Part of a small language model's weights.
Size: 12 layers, 9.58M parameters.
Architecture: RMSNorm before and after each block, no biases in attention or MLP, capped logits.
Training: a variant of Adam for these matrices, 162M tokens, 9882 steps.
MLP neurons of a small language model. Each row is named by its layer, matrix (gate and up: input weights) and neuron, and shows model dimensions 16-143. Each number is 128 + 32 x the weight over its row's rms, rounded and kept within 0 to 255. Numbers have three digits each. A neuron's up and down rows have the sign that makes its largest values positive.
Before each neuron's rows, "fires on" lists the tokens most often at its 100 highest values on Wikipedia text that the model never trained on.

fires on: " Town", "da", "on", " April", " Royal", "ila"
L3.gate493:116151165138150084164159127095086123138139093112178100125079077116125109132118103202106114102117125119091184129117154076156129077121088102142141141105150101132098076136079153058136220090172162138102174115120150134141123152168138087134102105148181111114151117102101118160125100168098122061188207145116125086208106139168099101148155118123116074126175118174088123117142111126178127163168
L3.up493:116119129097118129187147166142140114152167142145122123161111070093111178131160109166094146062102149111099224069098124062134111097133153093120121110085182041157087096172156105091127180093112152062099165141115158067165105195110168117173117073160128081101112189122072128157123157181096151102170130137069123133121098148171063124166124135142112104100132110195101165097087178155171133133152

fires on: "tic", "ific", "ast", "Music", "cing", "ic"
L3.gate332:156149105142114182111118156146157103193174202149132098094150097157130140156129125121135117157128125120154143145164089197156144170113155083075098181089102123157152064162074078126098146106087158112128186159134129137189134095102121189132136135128134110149147097122111102135217121186102091110197095143077110195086163147137139096121091140081152127136143120168167128127117127126127091143157
L3.up332:151135140104035162106145113117157161101112153062124224076117108139101124132126110141104130132139115156197134123085091124132124118154129175106049184134090121088139075125116074197187142157144103128129083081174148153080098174106122153115127127121124112121068142075190133146117152071110144121103111090125163122134105114171132117102118133106108146071099098158180150094107141089100149101155

fires on: "\n", ")", "o", ",", "s", " where"
L7.gate312:105160139088155157123095073143138098140143117104108120147060178163111072134082111131148141119053160150112109110093121151130210105077097108166128143148089126184183150077133108162155096138131090154160120140124106157140195173174123193116147103135154078178155099162173154122146101162164073122081119145136144081147077172132141134087141150144166107161102091107130087141155097095117140189132
L7.up312:084118124121102175123190146136103134140125121110140105146164098167060097083158104092150164122107177109180141126108130160147103225105097128122123118074133131139131125117121099181061129129097132112145079129171123140183123184064175141118165157181096096119178122134126167113140158147094104187097093125084159088067099165116168076125102132095150162118128121147153132146089100134105116141116

fires on: ":", "ing", " ("
L3.gate310:108138174170092132085150152184118144180177109072093104131135121127142092161133104125154048115120139107190146121112098204051105132104187106078078141112154081127146102152113144107174119118121146193074140135153152123121066174133113145156145135162153151119089121130177109122194094141091107078155142084096158116105124161038122084102135118085116154157145125168132108112091097107101095073139
L3.up310:134114125162092134166130121116129097122165187143072155089116116095084110109090137141060160183209124080105110104104120137051131078139168125099141173107165212091195150125155150114126130121102085141139107086200101121060122189143106177089174081122170133123114132152154115044132118140100111098165118137107162130117100146164090092152104133115087134150121117168114107135123063172115093093149

fires on: " Am", " Em", " am", "Am", " Sam", " Mat"
L3.gate600:146161143106124115131085110115114140119123095149132123151109109162153197096127158132057121171135163157154090135132107130177163151116126108110099160129150106130128117162095094130123165207172166134102114081160092111075071135175107124124144071155147108144113097154171138116160078101129140103153152105126108089152096133177130124088153140069146137126231046078114156128175149166162135176133
L3.up600:140157090130088151118070085106101134080168141203138119156166103152136156068148114093112118163126089100182141102163134107094125105115128117054050173124126135133088104190110158054103157142128139109176120105198107087034087154157126088159120109133126103138086105159176157095140096106104154125169150124052110096142097089112131095096163144138167135145194092148183090133160150162152082135144

fires on: ".", " ."
L3.gate485:170137146159135142160147141119186143144127148141093159122134136080151117184140164155086125142119089123114183120106133136118158131122143176143145057134137145107053180083097152099187117133226110143048103157135148101129153125154075131111138119117144085084156093169146112153166076139173124154098130105147126139112137148129138092091093154099181158125118139102141125086111194094074124095113
L3.up485:142109137088068140146116135161119050106137100080099162113153175096102144139143194138127146112152150124141130141091133146139107156102162145142148165154153110114163097114184183129141119161174089118143141149134154155103131103146086135127148109098104127122128179112113161104157184140151200140173089067204108071153094183116106124124132196185116123123177155086166173091122164168143135129084

fires on: " |", "vi"
L4.gate388:178164161114097151123169088145096122136126169114152104144118186127186111100107112092172126159149162153141054143129013093150127133122076162203094154110145139106144110083142162147173096131156095133105124160111150106125121114174129069131133132161092141171124136129158079153147139109136093046118138120127070114160134100193140146116211162172112083108161047088126159134153157093110169110183
L4.up388:106082056114103138125134097095139135126152126065126057125113127164088114160147182130128151087174150137112055132139170162107084152116085118130109146147099146111125128102105123118094142148118129145128114128122142100164139114124180105131127097119139170156153117134160107134153138149181103116135079117128073141136129165129108093112132117153133094094085092109158207101129092115182208117122

fires on: "s", " 0", " —", ")", " with", " team"
L7.gate431:175081110159108138177137138163097080160094124079154141029081111139115089167114144121141135089105109131085112131116134134090108138116173135173103119116135134119113122137119153098095156171108105174074123080169121104082160093137154144102102033107135110104149151116157120150151102152073074155107099142147076130148136121083118145121122148143049140082050111081166153120162123159116107137148
L7.up431:137183113116138160118128134135116065141129069111166123079093080113152096144152133093116177124131126111135155125138141112133086179082115131163100097106077121132112148104079172141125133146154147148162130113148128078071162127110164202095090119104078180077140130160161094112163081139153135148112134107150112113086208166062160139176150116134073121095042106031166159111126142084109102187149

fires on: ":", "a", " is"
L3.gate368:165117169109082131141077184125131081105132128123130164135082103100146104080124187165134123121129115155052135119076152136109133191140142163125174108059136128057160130198132127173081107151118124145139118141130158135138126138145122106096135156148162087145114030145180122078142117197136086103122151086078122216146066149150157148178112172143112112156128177110154122100072113128059113094107
L3.up368:076173102123109116123157227159100097140161159163159140108094052105157141096104158198169150109083130139153190070140174148095124158096125160088165126171121082082155113132134190142124130145100165134140096207109128164182077168110124143114175125122089112066088121120117115106156123137142171114063189130093160181134141164114133143124139148088114127135112141180102210141129101130089092085098

fires on: "-", ":", "ti", ",", "|"
L8.gate153:124137088091071047110063154123116095124119077085101151058122092124175085126113076193095153114115092152111094109158110133119158122178086157132087114151130098093133112090145134088084211058199069145097141122101139124159166131151120032088117107122094152098172064120205145180142091174097124150112190145164105124151154073104094094144156098172184123183145130082114088155141106092111136112153
L8.up153:110162156151116141108125137061058125132157105160103159087187107075097188106113124097128099124152094118136143188078090166122178120110149162097104169099091186073145126146146084128180112121161167102095121086146141152099136113066097134209120119075135155123145098090118081126102094112138092088137115105110105128147115119186103162122158118139159178156118083101158153099153102112111090121112

fires on: "ries", "s", " runs", "ments", " Stars", " institutions"
L7.gate541:190159134174080142111106038060160153142146187048113157109115154069110033123108081142128158133075185164116122119129103094118125071127129147104078130102110186094123131103141139203148155180137166094150148132095119114124131163118100159138081079105145124126166121117077149104099060148128086109071169126118150136133102147126069148090171082073108149181159142129151087129124117130133158153140
L7.up541:134081124119149074110135147091220130096142109097081118101149148136138110181083111122083140120090129116102100176099127135113116099150132145099115146144121189058117131123130107116098135131113167100127076091070093133130168177063156133182158108126110100093136074125161133062153152155120147174078102179172183134137106053144105105152170063130128171151180147153111119161103134090144170134124

fires on: " |"
L6.gate606:169094120172151106109151191135034148163106078094194122097081135132097057150099077088124129089109118141130110142173095080123076157128116137143135127152166137110116090079166152056137173166138109186086160134104147085094157139167153093111122035123112144164173140147086127160126127132121111128085119166121082082101138214180135134156166156086076133097124103105090110137159109166165134161158
L6.up606:141125174175082114140134132110095127122153118106117131084098057103128086139140154145150136118088178097143140121125162078132075132116134160141095104135167116129096149065085147116130108107112123130166130082145174076101123143148092129114200087141114185108166098117080166121106121146160106164111061129164129154115148136175114101174077108142123104137113136121139116081148138114169144089126

fires on: "ry", "ja", "day", " Summer", "ny"
L3.gate153:068078084107135162133155231116136154149149212111131128122133134134187152113171123160127080081157106103144092120091136190125137125121155130092114158092123117131165034136124138150132084100115113121132104121135111152120162172110147118131128134101125159110125106144126147162176128142115112151108150107137179132061148183073053110124142157098106117125167147108130109082143138131146138135151
L3.up153:149135177150111102133144175141103130191096171141114105095176126099143195090086123141122107107101131155123137122174057132094107135121148151104116155109191153158110127118123131075117089099155121174117087140150108131100094080077084160130134093125140157147130115098149126179132097178183144098145122094158194192093089131109148089179168135149141199145046188104083140168122081132116149119110

fires on: "-"
L4.gate8:173137149161136082094087164122107117165076151109130141102109141168133087143085106177161070152108195143111113127094106097108126102159152179137152133168104168127069140080192128153180119165180127125111145136158150175121105135166126091110131104156137100149136069148080112170116107153152118142119070140195168112140092154108099156124172113174148123176236064118055171176159148127109111125110
L4.up8:191159128178129075112134142102171162167061172165044159147135155126151129113127164132133102180082088114122137099151133119123140117170152049112175121099078150172126131109141101130149158108185151081146145211099105140080079094139158169172131150106123145175158149120122086124164098071092126078142137148151107121126106157162131089135075105165161128166143097136140137140089147143117108071120

fires on: " of", " for", "ti"
L4.gate374:092153133113104128118147157100066091104072050125216112125096096109130195093152109082151131095124144157071155108155178140111137099139133100108143089175168099109147111125122156151147126082129136123200130100157159112109175050128131070168121106148139092186110138092139216160108059074119087101177097128168109123161152157072131126111165119118108143149179114110107153165129154157120100133168
L4.up374:151139135104165078115139181079144137150083130112133172118125198101133115137084079045151109087159110146153065107132148113160172124114116132163114087110105130181106092170105126128037175067099130137081108146093130136135166110143117134124155093137108089147135103174129164094109114127151126059087134171108139131080096129137132188148142102103122117082156149191151152159113157153141180089159

fires on: ":", "ck", "ick", " |", "rd", "oro"
L4.gate428:120110184156125105114090111119158144140161095201147110126145090149183120105123106165064060168183174154106102099120092122147139128114092144149134133200118109141163153072122161152161134148213094185152087143153156100145127114178166137115169175119176114126135110108123178159111120118071145132132161118114108110202199137116090126153139143110137126176151120097053103103138090088106139111163
L4.up428:132149099056099078126112066102164139138177141074097149095157142163144104120151147182093126115139145132087150100102108108123136137064088093120124164145091155110132139085119117129123107064171070161054204108133118101159179116113124068142134096171133145107137105143143109145095177164123141130165151095156132151173119167154119160155101167150059139085074158188143118171078096149156119123128

fires on: "-", "y", "ity", "s", "l", "al"
L6.gate409:140108130092085158131116089111095114080089127080082102144154187121106076137134110138139132142092190162123137118097133059120128126166080148149157181119152192120120131168115151136100107167111091100105112151093141136119152107141127136090108086092098169117116107084108201122115119105132095047126148159133135114164096155186090123188124134149150130058117110160112120092149078152119148163122
L6.up409:161195104132113127126108066115113198126151168146104136091085113099161151165077142153227133103111119110112166136152106161075146134180124060117120101128071100117096134128149134102122144138141176061142167134104167139137101163116157126173131137150092076134193151134157113118122074147133186099073128148030147151071167091142085140111191115115204129114149081146121138151104152146154121147117

fires on: "s"
L4.gate450:172152120125128172110104093159136119134122149086128149113109165143211111197102098144180206121149137133121084115149119102173120083122094154135124118099088184098102187086152112135142189166110102146116155138113146095037119120145078115100117119085192101111148133131154140154083098141135142139075120148140115129154096134068071243152143097104165107096132129133114061153131103114101199234128
L4.up450:114130175112138132136120096121129099104095135098103169105125116142111115076108141121142090048116144109155148145128113090109112076161118169104151133140149166134054122106169041152158127088127107142123117096114067166101112113102129150148114150122114158087098155175146115074102114097129075141092066119126137127143172111118153139138101121138094142159118103132074155155130185106101145112166

fires on: "born", "19", "17", " well", "18", "15"
L7.gate326:152123120093146135108102131128124096130139101093141197128137064227069157117144138148163130161174144168155131149159080122126165100132131084136119151169114128151126152138093158204140114126092152148132165146114157130120103087158160122150095099140115155122132135094103130121146125158123126134140099159109131114119134116120117127122149096085129194103170116080153149175135080158115227161142
L7.up326:104101084082084184181084196167095143133159142084121081121125110164138113091156151107098150138134147118135073146170125092080134092087086158121126159222150133105105132137167143174120091165091149126098128086166146154181157109125151165152140141142158154134107155128133117093147155122138104136147106103067128095189136139137178101110173090147119127110106089111099145148136104154031112172113

fires on: "-", "|", " -", " |"
L7.gate114:138057149129101076127131187134102118135115108119140143126098089193094061164141101155150129119104138149138095136130148059118046139135108122145121121125149144111074077070134154068123152149119087182091107095147132113141113127136114161124121039159146114087163122156097156186115151136128132118134143169185123081111105221137115145144147100102140104119112146178065085117162124084142140118150
L7.up114:138098132153097099071158156160070152177135081123161101163153150159131083153118102159139121164119081128134134157156132067108120095132124134117148166105137081150076038054140117071139143135088054149098101097101108103204130161151127098166154084185110143156119123121101158116156129165108119171168107154097160134110105191127084155144178125151144098159151134169093071114138116141108088064128

fires on: " m", " km", " cm"
L3.gate543:106120090139110117178133119063081155167135159118153146135128090067153184167080124117181126122139081106103083067127124161140145138144165118092116139096141107096107153171133087116149173157145198071138139099183149101104150160100107143111132230104079128130104096158186121177182099106111176160196149142089159125127128144138066106119157116064177104143134101159135079126092162112128162106119
L3.up543:109135163101160111107138119136103166149131103140172070187138132114156111131153109083115152186133141109170118173152084100110092143175139118105161101118040105142126152116071155170148156215142128096120123153131184107147116095179181104167111126099124069122077130103141114209165122077133107136167062145177150178148139134106144097127131110090131155099063137121063119090137129083179124210109

fires on: "|", " |"
L3.gate99:116171154144134106123145067143127155131122108164186111082149183112117093108134138107143146121187175129144080141161145073133159082104098184165049123140106126116120097060104121136128135031110140106099155115103135111096135086140146085119097159141132120180159114127133153154149130204086114120153129196093111134166117132138088150091127073149152113145149067083157139151116160069141142141157
L3.up99:099106169186150116103147075128088113154109154147099096162142216179145085119129158088160133112162133122155123136127144114155075087151124160138151166126107138082158100076159141105107128058072110129095177091135126112096131123135167101129166161122142194183147128139144113170136083167121110199097139149091139144133165153111109119138127171163169077097180124092131197149172101114123115107132

fires on: " is", " was", " be", " been", " being"
L3.gate499:101173112124136108081121118124161085101136136179115176097160081182087076122105164101114105078152149139078117138080122128114126134111104185180124125183108149114109199114086193132125146081147079186107092118119149148108138103201034107112106147114147130126175038125108119138131084181090102129142158189203084128170143123155110138128122104115094150154116122105113120122170104116144165120145
L3.up499:125151114125133142139152095145154126106115092092126065081138171146107150088180097090114175107143141095098118162139122134096149113098118098118112112129101099177210126172087132083064109181153142160137100147129085103133167160126147145116160100173127131149052139151090144153101148107105200099148097097093205157124094076102152148174176129143103070160093145109154161131179164120146127126122

fires on: "s", "'", ":"
L8.gate35:170117112124086157141130109138087160118155104155165123077116121112166124142104151149145178126122129143121175123093161081109179124148165156184125103173073130108107114092108139143119095163116090095091109114081124124092180061129116142071123163144147114107115061154065112139104066173137158108099192121112110143113110125174150106123118177136132206169161097163129175108141104118125111131131
L8.up35:147192138179132110105094179050117084110157114150125137113110119097212077123090133107187167149094176118094110157103157109162103211170093139090065178154147082114122108100138169121114180121113151146191108152092158106077105147117133180084074095083106134152133166151085134083126101151100115111137112137106174170092194116128133074146184119149137123082144124171112099111170142104146130103120

fires on: " |", "-", "ora", " •"
L8.gate87:147117151131064141138146137132074100148131095205104115174128085154173150152132078161098111109151118194179085091144167148171142156086152088092098133137128136135118057115148147126120148126107119118127121123132122115111136140158167112142159172155151149113126099088096128113131069160182133125131119095131111125088158122166141096079100214128112139166141126062103141064097085142139079110184
L8.up87:127129130101152159102118139077133038116155133088130114118135110177123100127132124122133159087141113116090144142120163130151138135138119112133066105205105067181131188188156154094130130119115136082126130141110161083167140156109153146141178106094093110144134164116068183112145133122139058130127125149147131130156158153114174144162182157154138143049138071139168081165104151142079147199119

fires on: "sp", "age", "-", "ge", "ver", "standing"
L3.gate43:170158142096158110110142104108103172182148087111102155100154117158137053103141169093116116153093104134101095136107112069176148117142100150191146146194134149114123168127060167146143148123129118140119090206087163154116112125147131065124105149117093111101125143126085155134134090134144136118106198130145132071134054170143144110144118087157120114064135094106064226103135103074128147117145
L3.up43:146173100123174156101152068142128154155120119182091115111155096123119118145148168075123177109149061116143138106098147110143113139160116128107127174158128131108151121193105159101156132167095139091158130175087127141124109098111179043156121159105086095111131182125130076098110109089125157144083181071123136112125152090099107124146120118161106126066103090097176181138065125133097104100111

fires on: " where", ",", " While", " although"
L8.gate540:110147107123110152144064121139072071173109081113155180089079117103125120106110137172152173088068152156154091134134099080089107076098130157190130129160090139123130117086097112192108151188121120117117075085162087131119153149139144182067173118113189082181151143152137106120166084114077074122128174130139140063105098140115140150197116169164094126129092108125103103092108139107116121152159
L8.up540:133117115106102141182088088097114146103147109119115177115128179057134113119161153137195115120077160133202177074171097118146157143135062075118175124140144106166157142159104130139095165072123101142142120158116147117133137174147141123080185157074121192141147139117123157102135073102077118150138221117131086104087147076161175085142130167117159164060135102091144173105155148118123134101116

fires on: ",", " to", "-", " and", " –"
L6.gate567:072108170079150123124150125123099161125137109107178134173136096098147044109118128141145075101092088181144155146114099146149171096124110130137100155195136078136110085058161139147187116171173110114160136129055175118165152189128105074123134145150161145104140073122124175121142125173104146155157120089126140138191149106093090092116126124165084098088155135054080161103150148131132137111137
L6.up567:104101100112153089058069083141197152113097141107108141116150168127179106181112106139117120152058144128107151162112179148085103117109127093135152096131100094172142147128095097135143117169109150089115209132131149105113139122084144123093156113153115062113138153163126140142102142092117137126128107126154144086148136099087092112103136117140100156168113090071129149136119138151137159107174

fires on: "|", " |"
L6.gate593:113130112156127095140130164117075110116118095088186115097083078164144000086135120173113134119133124156136167111128155095123112150136120098141095128106151144106032094044149187064121146118141097147126096092099129136094129104162100144070141035141127126092158142159092127101166106112125116138119102122161085134131151177155128160136151130087132127121158089105093122127205114107135133160121
L6.up593:086150189159132150132171159143127142144138135128153086098196146127187105119114100101107140099155164133124115147075093107101065142165123126119130175083120103140114115125173158045141140155097112165105196052166144071102109092144089162149140134185168125164164134101074131137119152146152120140156128128097095168086148106181096191164161166106126104080162128081133100147143095099147084081153

fires on: " |", ";", ","
L3.gate477:091189085142121153156155138107118100126130124113140123155141248159161119112102080150142083173083090140147150176109133104169141143125072169120138170113157151153121151113151064094100097124129147133122137130120061114138175117109134079076124146168084151150098153107066118123089185143081098132102118109097118107139061149189162148125125095170083094106127104162156163111216127114132147143152
L3.up477:164110087126134130107213075098166121147175114109087104175153153121090103104172129221134147112139184116114095076130129120145080112094110112102115135109117149151101136074126117099150088106126143083151139121163188061155157129127077074130181098111124086149124118163124128139132122118181117140086122108171162099132077104165095095149119093124117087104139073129179167122120109165131099151110

fires on: " are", " being", " were", " been"
L3.gate447:163109136138112129104095113152101140186127099151136137107139125168124122128103187122181139113141126185092079110071115048109170122089114132148108111119136158172194124160212134103083130093136078107130121082048157174089155106156135151101164123168105153123145147090045131129085108133119142129155113134184184118149095117097058113143107151170064109124120068131143140144189116099114144102110
L3.up447:111129072128144124130134071138149113100155095146116120134143094136109129077182130167134097096092150142090111122173134145087168141100138093092123030167125157132095182121173127125086152129150132159113143106135101178147204118123172143193163101128115135105163161124068123173130112147043150188171076109186125196094130070116114141121155135120098139170124144074124156164155130110178097097117

fires on: " was", " were", " been", " being"
L4.gate199:097145179151106118129132108209110116061163125141125128103140179165103129125072101113121130133151118177110155143169121057087103136113147104140134096114087134122192116145116149120144136105134061132073148168169109143079214106129129168074159102202182149155119122147053136099155124172182119100121139142170205093117127158120149128129169099113121151101160083110148159139174160117161132139130
L4.up199:122139106129132136153160156165175070132139129151092158115090117151101098121135102082074136129162120124153112100163141132084111124141172092089116066064166144101100197167113193137150115171118117131138107124160163126110138138157156213110156121180171154082140125130093062046152165133115166092149153104141106169085065067147120139138163092094151156135148143130163153074094190164161103139108

fires on: " for", " is", " football", " against", " played", " games"
L3.gate91:148158093052095120135092158148120094070171116120184107095089154128126145100111129130200102138143139184053094094083190154112145161130129156120086071151168116101126087068136119162115200117184095172106113103130120121110124135101118113113106056128123136119145148127081180138137099118130088094148148119145167115168155126168088160144089158123116146096064132063111127171191147042135160141196
L3.up91:137175149155121087085163172097086140170098140061206096182122142112111142169138083098115126140137174142194123119142166143181085185134142123127136076131104160087134091146085153148158106038120143172134111126136165100153153070136154161096221164172158137090204096100174157148151111077152127154161134170147090151159096095046207075133125149111116135140192103118078120115106130099052100040099

fires on: ";", "-", "|"
L8.gate449:129130078115070096132117172119088126125121100055162126125116112191094135112090096129123163102110117117113125130139143107066070081113112155159171149140119129113052107106108147158142167119132058147122133099163120112111153141172095105155108099138174091130171144154109159107108140198076155139165153090136138117183128149180114161145146052129110095117132150132034111168130094095083180109166
L8.up449:144047145123122113081199097140130157172159142120122084082149172168075145114107094142181101186125096121198130150150154139094124111104129167084104115141074100103103094100194125076166187139097119099157233135069109117139109105120122125157150105121213135127133130092153166120130128135158088165200086132164103164145112197117076116153099111135157105127148117111151131096106132067147140135173

fires on: " |", "|"
L6.gate105:167178156096143184097113096102175142129118129107095133086149178179145143130147089065128186135127109155169088140090126117078066100142107155177106182173085124112150139119134132123152134157131142072128159105111140098095135113174132083113139159112137203139182125152157162091089120162145070070071113163101108081088106132122122082163202136130158089154176108086173102153105110102097119154132
L6.up105:071125074103074162137174111155141144181109147171102154126174142141121103159078118130101150157128162140139118146145122151110151132142144113155136157053146059108122124125089111115107195177119163113090092128134094114140131145125131145094166154173147147160161111117125155136125078164125099151145149142071152143116066176128113136048130110110172149156135041172166134084145154108160098183149

fires on: " Am", " Sp", " NE", "Am", " Ju", " sp"
L4.gate28:154128131110186125152117091131130181110143099122128088189094178102141156095151085098094097084074184169170132139179116114127130096148113126144097133123134145157080157046145160169168133148124119151139090131114111137137118131193045103151099105109140109131090154166097123166132164091147140135178111071149149045133153148129193168078100112158150126121170108078131126124112151207146145155159
L4.up28:117148117120072203166139083056152118148194138148118133181152207100154165125141115151144076127063152120143158142195068134086188132157134122162155168131148131177059136110173133101125107171104114067119110111085159122093054114114089092140106154117132184128119156135141141138137146072132157117169122064109103086124110136128132128103106159137097141120114103130178138082139147146105122131157

fires on: " to", " would", ":", "-"
L8.gate30:165148136169064083115101113114115118088073084089130136147143138145149158180161176098143139167132083151132140091149149152102135110150097076131115125100142155103123151114112140118108188058128117132169107128116095116124168084064147117070141098129152066089142102069076120135086094179138127144174156152165126134088096155129090106180117115109140168103148140060185112131102172137120129149190
L8.up30:139180117135152100150171109102092137152125055122196144131176140141134186137155137071195112126174117117097117105135104107110127110176160071116075133157157109164115065154111179029123167116161153100109136120052125123147153091109131113141095107052172133106094087111102193182132085134142131157143119092138131095135150144133097151115034138129133110105137088112124142127108143141153068161130

fires on: "ing", "es", "ted", "tal", "ti"
L3.gate481:188134153181158100182049136099123157127123116072178123047126111097120067169137147154153093113103078144144123093107089157114164130088145104116133142111125134175110175135142154153110149111142144148128127151129121169100059083182156127138116117114177150089123085110097058115164098124104101075173108126195125179155127120192124141143078153164085090145188121100108084120124123133128098100115
L3.up481:136110135154146142130069130120195125115178157142140115163145111048106152184100110128130129074130124097179107092193126163081076171104104060060143161114140130151138145157158160113091084123099151078128164060136088188141123132072141084139121094100096153095092154083138126106160129102086124107111143143125086157095125078120133141143103118160162091137109195084090147185102145126070077086154

fires on: ".", " ins", " em", " infl", " religious", " sons"
L4.gate172:144115131129148184138080107126100107092141135095105153127151125094092157088153181162095152150102176145136117130087120118140117061057119130121184096171203191151105144090146153166139162134156123157151160090147165131111153060151101098152135089138158083119152095093133163156047073146128100134168089118218115152097146159102094121132066121138130149133125133068158113135139074137105103141172
L4.up172:175118117107134122128104196109094127103147134138094182120151136157117168156202166103105123151147118103128184166128115169114152125080121132110187097150196100127124122123111131123138101190130147125161131148144135126165146075129148191142131119153153145156069104087140135089147172104102140142119164129083143118071058201137138172099157200165124140164096130083113066096080149128101115181148

fires on: ":", " |", "D"
L7.gate54:154125159161061112144165112142105196098094143140144084109111131137181079177089098160145131157139122184105128129094153102114101110146112163151121112107120106126134092065141095048155114093156150164120144139122088122090169136107064145113108039145111126089136100158117117099152144132138116157140175150165147064133132111145080157110150150117135079132126116177107129099136136029178107152208
L7.up54:106106138155100051099162120109061111168141083112161109092094099092145092147146131165136103101107121088129079143133132086105098101193084147112104182129201110077090082095095177085134138100132142150147159101138097074078135105103120208122151108121147133083109138174179119096160088159147158146120151144126137159136123158136136198138143157144126162191158131131155134112082104095158126177103

fires on: "–", " (", ".", "-", " ×", "\n\n"
L6.gate35:132192136133120142063084086194132084107116125085085100118138112111121155111112116148185133171067166157158139135163134093135137129119088162152095141101112141128122121100129147135100149136214085107101116144130131163139086118180052147117122071144142126183152148117162164142203079152186058067091137079122180131148113167114101056135165144161178159156194068157018186116115131143107101108106
L6.up35:136124171160089108157133122148168130092095191132128125189103134107122121058145117095099113087160138124071119105072176087050130119069165180112169130147119110077118085104184115113149107176075103132083105124178162136134106104060054139109172141102177096127150076113104101045148149111139130174107113114089156135119145161148134116123169163107140103154148137154113091177119080133120113120107

fires on: "-"
L4.gate628:067146098127147111106138105172083090151113090091151123093166136169152066104091098146163106156154151164079095150107173121107129101148134160099111106138131132094077098064161128086149162165126171138093142121156100134114127077133094111131138078133150133160166133119096155148151083206153125067124161149083120142156115116089119176146171145147150095163154078120073117158158112121135112125143
L4.up628:126164089193178106101163082137172152158047182158042181113155142155151192123103121060129152119110128088107180113160197128156108142130101086133130098055100169149119176164138101112165082096172174099158206123119142103086033152124110128133139124109127129125115184116135109122145170049163132080100105156169082106120160127141142136150094117123162107149155105171158171129140141156152136119144

fires on: " |", "|"
L8.gate607:148084112124092105151156141051105058109100135112186139134117118093086158148082147148129112154151102128129123215118140137135116114165139136147120150110108152123128133117183086057138111117120079125072128164129097079092117114126119124117107071136126212139115161159134147124126077109078147100148099137119070126103070200188092093169194115093133106154113130165112165141103141102138137094142
L8.up607:173115112162142105093125176160186099120069138129105153135117140127182105156104101110091109132094117133103149110116113084106110077135145178121118097098104120098122076130164080080170108148116136142080113094112131130211140103152104149155089060159114174107143168124090139153089194138155090157088080156143145088090163136122148169134130130114136075157106104173117117051116107094181125102144

fires on: " (", " +", " −", "al", "ici", "di"
L8.gate345:125162129143132056141073113108138134099181116100150178126155126157091132096161087190093127105080093159134109105154080126080128185158104109177069127168165106146134065152086078123158067107159165139170085088157140120124163091094134120153091131048112092129158125088115122180172162191135155145071114126167216108129110144139090092044072166152141164072099135150148123121154103134129102119151
L8.up345:188135140122101148139092124065144183054149147136113140119147073160154120132171097238103176148125132154106147135120132164126114119110149178122135135091091141109130115105105100075153106148164186059116143209102110138131114126125127081076172147116135098091081114110110084074195100115110194073114107084087046173180178100120171138117133167136183123125134098125089096130082151170114082105107

fires on: "-"
L4.gate478:088180125121169125116172134189077107172139099128147132117172141194125057052135077141165109124142146143103110121154161074078061095140082154147077140172154131114109127038106153084194142141152091154111122083139145128115139144198123089097101132099125126117147123107061133144142055155146118156146150102133107108209122108098087121121197118110158116138192076073102199146134127109136116108097
L4.up478:095149076129155093108154093163215189132073181185083153104151151150162142123078111092115160132083160093106136133201117099161101065147114097100100119101107192165113168163135062111104110089082130093108169112149142135096119148148147146142145163107156107097119159207153100103106128116140107108092148125114136160109116142143136133164104109128131091046144155164101174123126136203166120112155